{"num_key_value_heads": 8, "head_dim": 64, "norm": "rmsnorm", "init_std_down": 0.0401, "optimizer": "muon_hyperball", "max_grad_norm": 1.0}
MLP neurons of a small language model. Each row is named by its layer, matrix (gate and up: input weights; down: output weights) and neuron, and shows model dimensions 96-351. Each number is 128 + 24 x the weight over its row's rms, rounded and kept within 0 to 255. Numbers have three digits each. A neuron's up and down rows have the sign that makes its largest values positive.
After each neuron's rows, "fires on" lists the tokens most often at its 100 highest values on Wikipedia text that the model never trained on.

L3.gate907:158126127138114128093135146164142087145131137101112146115071165128124141088095123106152115144107100078145111136098141109111093123107139126133132155117114142149119139168136115085168090122133150165133164094104168117118113124089161153122122137085172147109142158141093148127169113125110115119111158131161137184141164164121142161083097132108130154130071103101122146101115101138088121128152124167094114110099089149098084140146102105136143133095130059129102106157109152112142126128076113131131134104115151124158092130155163157134105129156095090100136129153119181178128140142134124192107094108156155118098137126120123115075136155124092097134128079148123137158133120098148155095148159099141092173109201158153116131097124088146124090130103119126122179112141121136106170086133081
L3.up907:145163142118131117110103113113167139161115107115129117148126102153087112158090093140099112122120117148137157122136193124150164123165148107129120100148105152116118086131122134142153078091141159125064102185147130146145121146156102118114091162145108152122111152137101094132108152110148117131128121174117144155180131112120111101129147135084119070168124131110151119136088169164122062173122086096115105118151081160135163109104106139132161111143134127166093143075120091160114092122115139104119151118103131133096140165099144135177140113109090104155143153118120149146182125118143131107118144099137182116116157130147158179128112103145132131165128126112088147087134102108126111138156101161100149135143107115097122141130195116128123124099133090126077089148132156089093108109127110
L3.down907:125118135132151142181093152131124114112139127128154126158146132064152120133135087100122106096118131090114168132098098150136106115089086128057141117158138122158133182122121157168149104116116115179119138165146157118166139118094175111095158125149139123158119103144143116126147128099083100115146139112059111119095168127112158154067126175127157086091116106115113180140144127154139143135189121127123116149146133141100152140101125138136147101134149146135121164158114088123136140135098089101154143131160121134119113129118111157155134136090151126133123137161177117171123086164112136124096161101124129137126081144155130098108153129142148118131130095137121108106110148147135073167124105182112132155132166127131111144130140144166136094059138133091140135108141104098125151173123148
fires on: " |", "ba", " a", "G"

L3.gate119:118094157107108149134131136131137120120118137142129128141151131107124118146145091133113137102081129123139088056109142137155099172161110122125149148123146124157159128134167080146148144153122152118095057181126061149135131181144156142137169107117102061090149122136112090099154128123160132158120122144142116117178101100106141127122142153156152144127137139164109145120102154144123155131100119111133117167125134083139129162115163118125132133116071102109114122114144132173123097104127097131136098097107111146186151123117137135119140116105140124128145114091148147131169143136134130146123083131184107142078103155122123136149124125142134150158118134143164127133129162110105188163128173142138127100151120088120164127150105127115134119152134110130119157121159110098097112122126133
L3.up119:145115119113114068148135132076134077115139164142120153124131142099165142092091108132114128109129138167144100121150136129139106165151136142140121145127173112108123145155113154141103111092149118147110133185068139124097141118087106126136156107161113119105155116159089120087117155100108166091105138133102121133098130120113165087125143170083117107160094177129115142143148116135140142092165163111104124120128127125136119125163114084143186112143139107148179147105100147159132103143092125107155119133147131153141148088131091152083090112086084111163144159136137121154111141121086132133126117108108161090108110147138135131138108125116084081161173123105111137090120150091146134117147113146109100147121142123153137140094148127134098110109130113135122161121139148146155125150131141
L3.down119:092071153119148112096153102135148144090098151165125152142127180114109102119132148085143143138120144139135110148104111120076136167149096150134151111118140107134148118150114126086117149099123155097128091151144122117095157094132144120092161136074096098133109110102138131106099129158138139108111141092157135119147139086183109126131134120059105144129106105133125076121113119149143129140118145114078152113161152158130101114157153141145105110137100117083111119106110120120120136138119098135100143122140129128127116144142137108152101108138166080121115145107110130078146132091146120105116151112166138141122146085098117099158148165121133074115108172116150100117126125133137174099117125107191133134118134109091173122116112101117100119119136147145158103119136153127134112106119116
fires on: "==", " ==", " and", "able", "'"

L3.gate1006:092106168129113097150117090099115160113136108121098124072092124110126138142124084104145117114102108110154161131170097114147175127128141114108115091160150137110137103163116084087132144107130102135163147167150117142135117124108103134107099131147161080098141160128134171161152168131141161127104117101111157173105117106129085132151126185166168085129163117112120147089132126145138118158140129168153156099119119142154132116154113156090128106167127181176130105128141136154124150156100138146073200109117115077136129131161106079160116097122133114151119096112131111119108136129082137138132117110186120122148126132118150136139129119133127092162153117106123120106111168153129112133159127102132121163127158142136132139125137115144130116113130132147160165155122124124134113168126138
L3.up1006:120104115114146143108154148139121097111149116121158078098124138109107111157093111140108149160153153157136115051106103143158115104074098111120123147086145161094096177133100157143146114147130079124102141135150143118136108156124154120112102109145184140102145122144115084106125108112129136150130133152157137123146111132098168134116150106135150101161135164116149123139130170166102170147102094100167146130132096159146098104120115168141133142106116159175106109182134143104151141106135147133119155124151162116127131126147142141138118126121134144145139121150124125115132119117057121128135100094143145102152092133114108140131056168168161131121125085104114105135138099123118131089128109177102125087125116107163107151114087132114141124132145127113134148141129135153147138114142115
L3.down1006:137172137123142114149112145114141081126135165136153144136170127123089160152119136126128140140107092103180135106167152125154104128151137137104189117121144171136141111114116106119145143114124137132133146157175156114086119120118142153084170183132151142155122094154116150112139104097136122112131123130129089146115070140146126094094120125142109076108137139164129126093132167100104119150152093144154114170105107157144126100137158124166115128131154114130130135149119114063168127059133150162098112112123135128124142172150150157125151127142093086136129137139132119090123091110102143129162114126095112140150130129146072169149120146137183142145132127138097146149118128153154157099076110177153161121122155153111096095158103124138143157145098153134157097128111158124115090141105122
fires on: " is", " also", " he", " has", " then", " He"

L3.gate261:137150144126121128114116108143168139131184110105129148157143092111145097141126137119115151145102136127150102136127138125119106142117086114127108115140125083101135123137117118145118159118164076102150108138136134140166098135111150153138126119141124129151121135123145130150103129112119098173092095116129126133146140146109150112151126115118141139128073086108125084119132122140142192132146063167175104107155089117127104158156142100147088126079146116135161100108124137112155094082144155130192104146139131111141147139137164099106147096131137099144125127100113122153133134105051155109140115152124119150132136147125132127109111118092113100140153126108137093150164108128151116141175169108151108113155170082171115148122107143126155085119119097146123135145111124112100092130137129
L3.up261:145166140106091118127182120121148109105113137142101122095137107080129110116132139152104140163118139127148162070171117123167093068122109107120095138122088083127115140133105175135145165139149119099134132121121144133119105165139118142128087139129157152152115129154117133098105080137108153153098079171102140135150130163111134119145134105111121109136098138143150080108150084142181121121132077126151082135122116143098091132124122114131114152137111098187141098125123089096092125099157126113144141131102137155119101152111122158121122148139137109130135137122141137120157188155112151122124122142072160127117137154168140122130117157108140169127092138130101120146127098124138121092154121140162088134153138135108173159104143108099155115075134146132144149132098148148108156104159134
L3.down261:142118151165136108140126148121137141134098108109081134106139126129112104152136129123151102136099166137134140071154133137166121098097110143118095127152160099127107131129103129107121127136136148124108167131078143139108105134129121119149101093136178199117118111137116116070140082107103106126118116155140136128131131132131120133119153137104124088119137159150110138160113130171164143150155118132149113162120120163140092109116086153131125157135123102180130151115145071101118099132133149135165094179120138102134073107104120146137094133111084130110101131130121119136147114113147091149131101101080164134125144141153147110167089112131118156115134109096111101087152131106160156103178142100146134162130155149128127161144145097152142138103120141153151118107169141081115127107133175
fires on: " |", "|", ";"

L3.gate540:148162145094114142102123154143170129127153133109128106176152155128161124124113117142148154105132182105123123146090105152138106114150095040121108135135139117094150100115140129125149167114143177131149099147150155129111107105116120133114126144128141092121133117118135148127149137139125139121135127153106134133090167092139125123133134153167132090091141175160186156175068099106110125177107090137174118115146138135104141084140192069084169117133126156167145142134171078156146129120082114114122134142121140148176112164184122121110141124091124113118150123079120131134126140120157137108120132139160109121115111088151117133162078112173133124108131093087141140112110129124145178116148141108165139113082084133149116092143149113142088170166150140138115144126144089146106116112100107
L3.up540:116112121100097140121104148142099133166132123132103136132153133111116142129141107128110149118152112080189107105151146108096151111112146105169149097114121100112135143138135149126127102102197115155106142121142128139138116167121125149096136157114103105146101090140139128130143168114110120112092158134136123085111140126126105164151128123147120131092121091135118129152152130118166118117116106097140111102087102134133129104109109105124107125139122134172127147091116130139110110156137138136140116166102148127131113136093100109136145123089149112093108140141119127133170104130151074145156108146126122146136134131122165100111071126149092142125139143160168099091134081122127090133112122099169150105113066108173115148069132183127125118100127119141122128127130114158152163150073082
L3.down540:147121135147126182177099126168118164123126140127134114141105142147167133163131135077145134128140126156143115116097107114153125170145129151157160095112096152110139129144113127168101111143141139134144121145133147148166128116168097134164127128153108161091126127094133106133131116096160130169099164149168108132119104112105121090087129161153149153140143110131118126158139158096155116164128116105115156119058114138154139127117130081120126119094133178159096148066128139149083147147124134122128153185117129107127113127134070153173118142115088119117076143118109139129118093153121097141097103122145107143135090117153111060149113135111132123118139137137131140129092171135086152154093125161098119152102133133120100124111145128125160151110146160176150149127173107168130109156106138
fires on: "y"

L3.gate1137:109095156197140140132119124112096172113119133162121159128090094137153094156095122114115151101095071134130119103129157121105123141084138099104183118139109169137138162118140175187136107113140119125129134106148120141126164126131097155124144113077105138112117146144091096108140117130125130127169107173139128185126125111134099093139128137156134140095145119154128160149137147086149142086079139153107128066137143096086099135178160079104099132152101186134124106153151132126147131092148141147129133141123107142150139154113142115162117134132112140126127142152107151116141147131130111118125098163106114121140122112126115135160131130075142093147124161122089148142094096121145125137135111109146108146138118096145154104213088129131152126130158088144115194136104130111124132167147184
L3.up1137:137093092122118142156109111123116195186133110163168110163111117144133124144154105141131138148115112102136103112139160160123124110081134129094133127160130150133136152141129141154144131153124118111141117121111148177115112132126121132142134096098109113148141149117104139141094080141118117133145118117123103136133129131139125133154145133130146138169157143137148168140122076181136129150129153126112138079182136177145140105146127120137141109125128095112136071134147094159168135128137099118094105135158138120114167140130133193144102180113056185133098146162120135108147122117167122122153156094148095130120143118134107098147092174105155127146147151103091118112161105135136133172105127105102111135112145118163171104124127125104125143119068083122106125120145167148101073123143117
L3.down1137:122128134091117121164121128124108173154112085154150108117142130138110159125128081113122113150116160128115123176128149114117143127128137137125142101169129142116148180166112107156150124157140124133159106114103125118146135175097149136102138113137177103087151113131064087147157099088151107133150130131130137143185155153108118105100059139093149099116135165150139163174180100132158090093155159137094144110150116133168144121134144179113140130146168144139143102088130139127104134170136080141153134134125119116157168144140151129110100139103093136107111083140159163162178136145095134124141168136139112106121161164115104104150130110140158125163114126148106089131140107101156126129112116140137149139133114133092094135088101140136133147113119154086128125121123140158145125106102127
fires on: "L", "l", "art", "on", "ct", "ent"

L3.gate639:121120123158110133139180138151117121170129129134126135155121158112111085154144137153166092153107128164074106129127141097122130121111134089139117134112081143131118143157162090117113130121136102118135136121134111122140129135105113123151124115113115110140091052121105133112130119146112088134115114124095063141121122146128120127143153112160075139132125151109121124146092159127139106094133106163140128114130160172148148139141086154104093207116128185126150128099062107143128121114097127152143064147105117114155114163135147114107167113122115073118117114150108065134118118092080198124129109133141160112115138150089124110143157131131071143167129178134153147134138126144148122129165096136105103112179145129157153130103141129152129116150123160167104130054143116161097065111143104
L3.up639:119131096118106116117148139121119166135129080133130145126141140150087094151102140121149096180114121162148145175107129098133129124132104123109138147089107075124111145146104117141119157146116100137134088117101131147130137134113115141150184081109106129153095087117121114088147100119140142086136135153099120147105074138150120111139101124125104129124133165121124145144086120174112131108126102165143134086115124153108143118134086173103152184084125142113086143115139138136130158089117171190163120153151104084168130149176113154095161160120086090133147089146126124114152156155149150115140130124110179126117133133094172121152137127166111094127108156166157137130128146130113148124165117124164132093165147093136158179126151120122073100136145158125102129092120085149115093099098127
L3.down639:191141109112163154132109135095099109143128126134141090125128139162090123130158104123151114074123099101140180128164141129082132149136118163103112149104164099118130122129129076165136121142146140116152109131123119127143145105133145137120164136138161127153075106110098096072121146114158136116115119114113088164130108190138131135101090148114139138114128159133094103114117136167175146140133134141167132109089142129136090081086138139127149125101115151085127115127169081075133104114160096127125127144116133125108140149148112156128167089134128137153109160094182130140118105160095121099131138143119099123118153103113114112136121142146099153162136111146108120106131142118176153134116120106106129161180127126122149142139159146131159139167106168124074135134098092129072107110101098
fires on: ",", ";", "),", " the"

L3.gate1335:105162072132129141133088127129159112118150145078140156114135113122138112111167088146155126128150119127153129136163160089135119090111133131116145123101105125142066116114108100109104144097109131125164121105109121100147108093085105098134163134096166111149129104132108114098133125141107117118158089160118091132148109089120141130119126120157169103120125132137141114185126158139102190090129103155119106098127114115122093124147172115146188118135107128129145069136068161174095128136105139115123141142167115134124126166131179153123173110098170112110128150145130128092131144146070167145130133144129106166093157095154098100139159094121112053124148132129135142109141175191111112138143116107159159128134105145109114176169091151119118159098138120117129125128081094148088115092154091
L3.up1335:137097147148120177114122122139167129105079128114157170160138164106157116124136173125185112172122113096140094090147102124109140153100180106118106160129114126128131156134163147097120140129120111129107142148141090121140115118133143139104136093147124121147123130158108121129158154114147146121137128149141167087118105113117135137122147134127154134132145102090095176134152108121155137157130135110106173062084105165109131091136102139148148102085144101140126135090104095123100122129149160127145159124099120159134103161095129113111122160165112130158114164147111119074142109118133116082103102090128105157131154175107131154112129115163133110079189149155118100129120048126134118121153111151149099111128118161166097119116128141132144093125114124131129125093130137148178062114098139
L3.down1335:119098125165100123106131106155132139123133101115129103136115123154122116169150183121137148127078156139129085077119190089148149175154161151128181125115141127098157146130081141144158109144095072162107138135153121140091141135127078158131154100094138152130155117116161085140132157112144123090146110142152165151116149154094097151133131140136087096107127125157126139142103137106079162139143175110129174113103154166171094081112134123140120134132086139180104134098128085115129092121135143108104135171122197160086097153124174103155073143163130145151096083157144141151145106150115097141106115138091132132140163163125154161086154099155143123153147135104142110134130135135113128148135168092127183125131129125151117114085128096085135135135141143141133154136125141115145092099120117
fires on: "d", "s", " of", "y", "l", "S"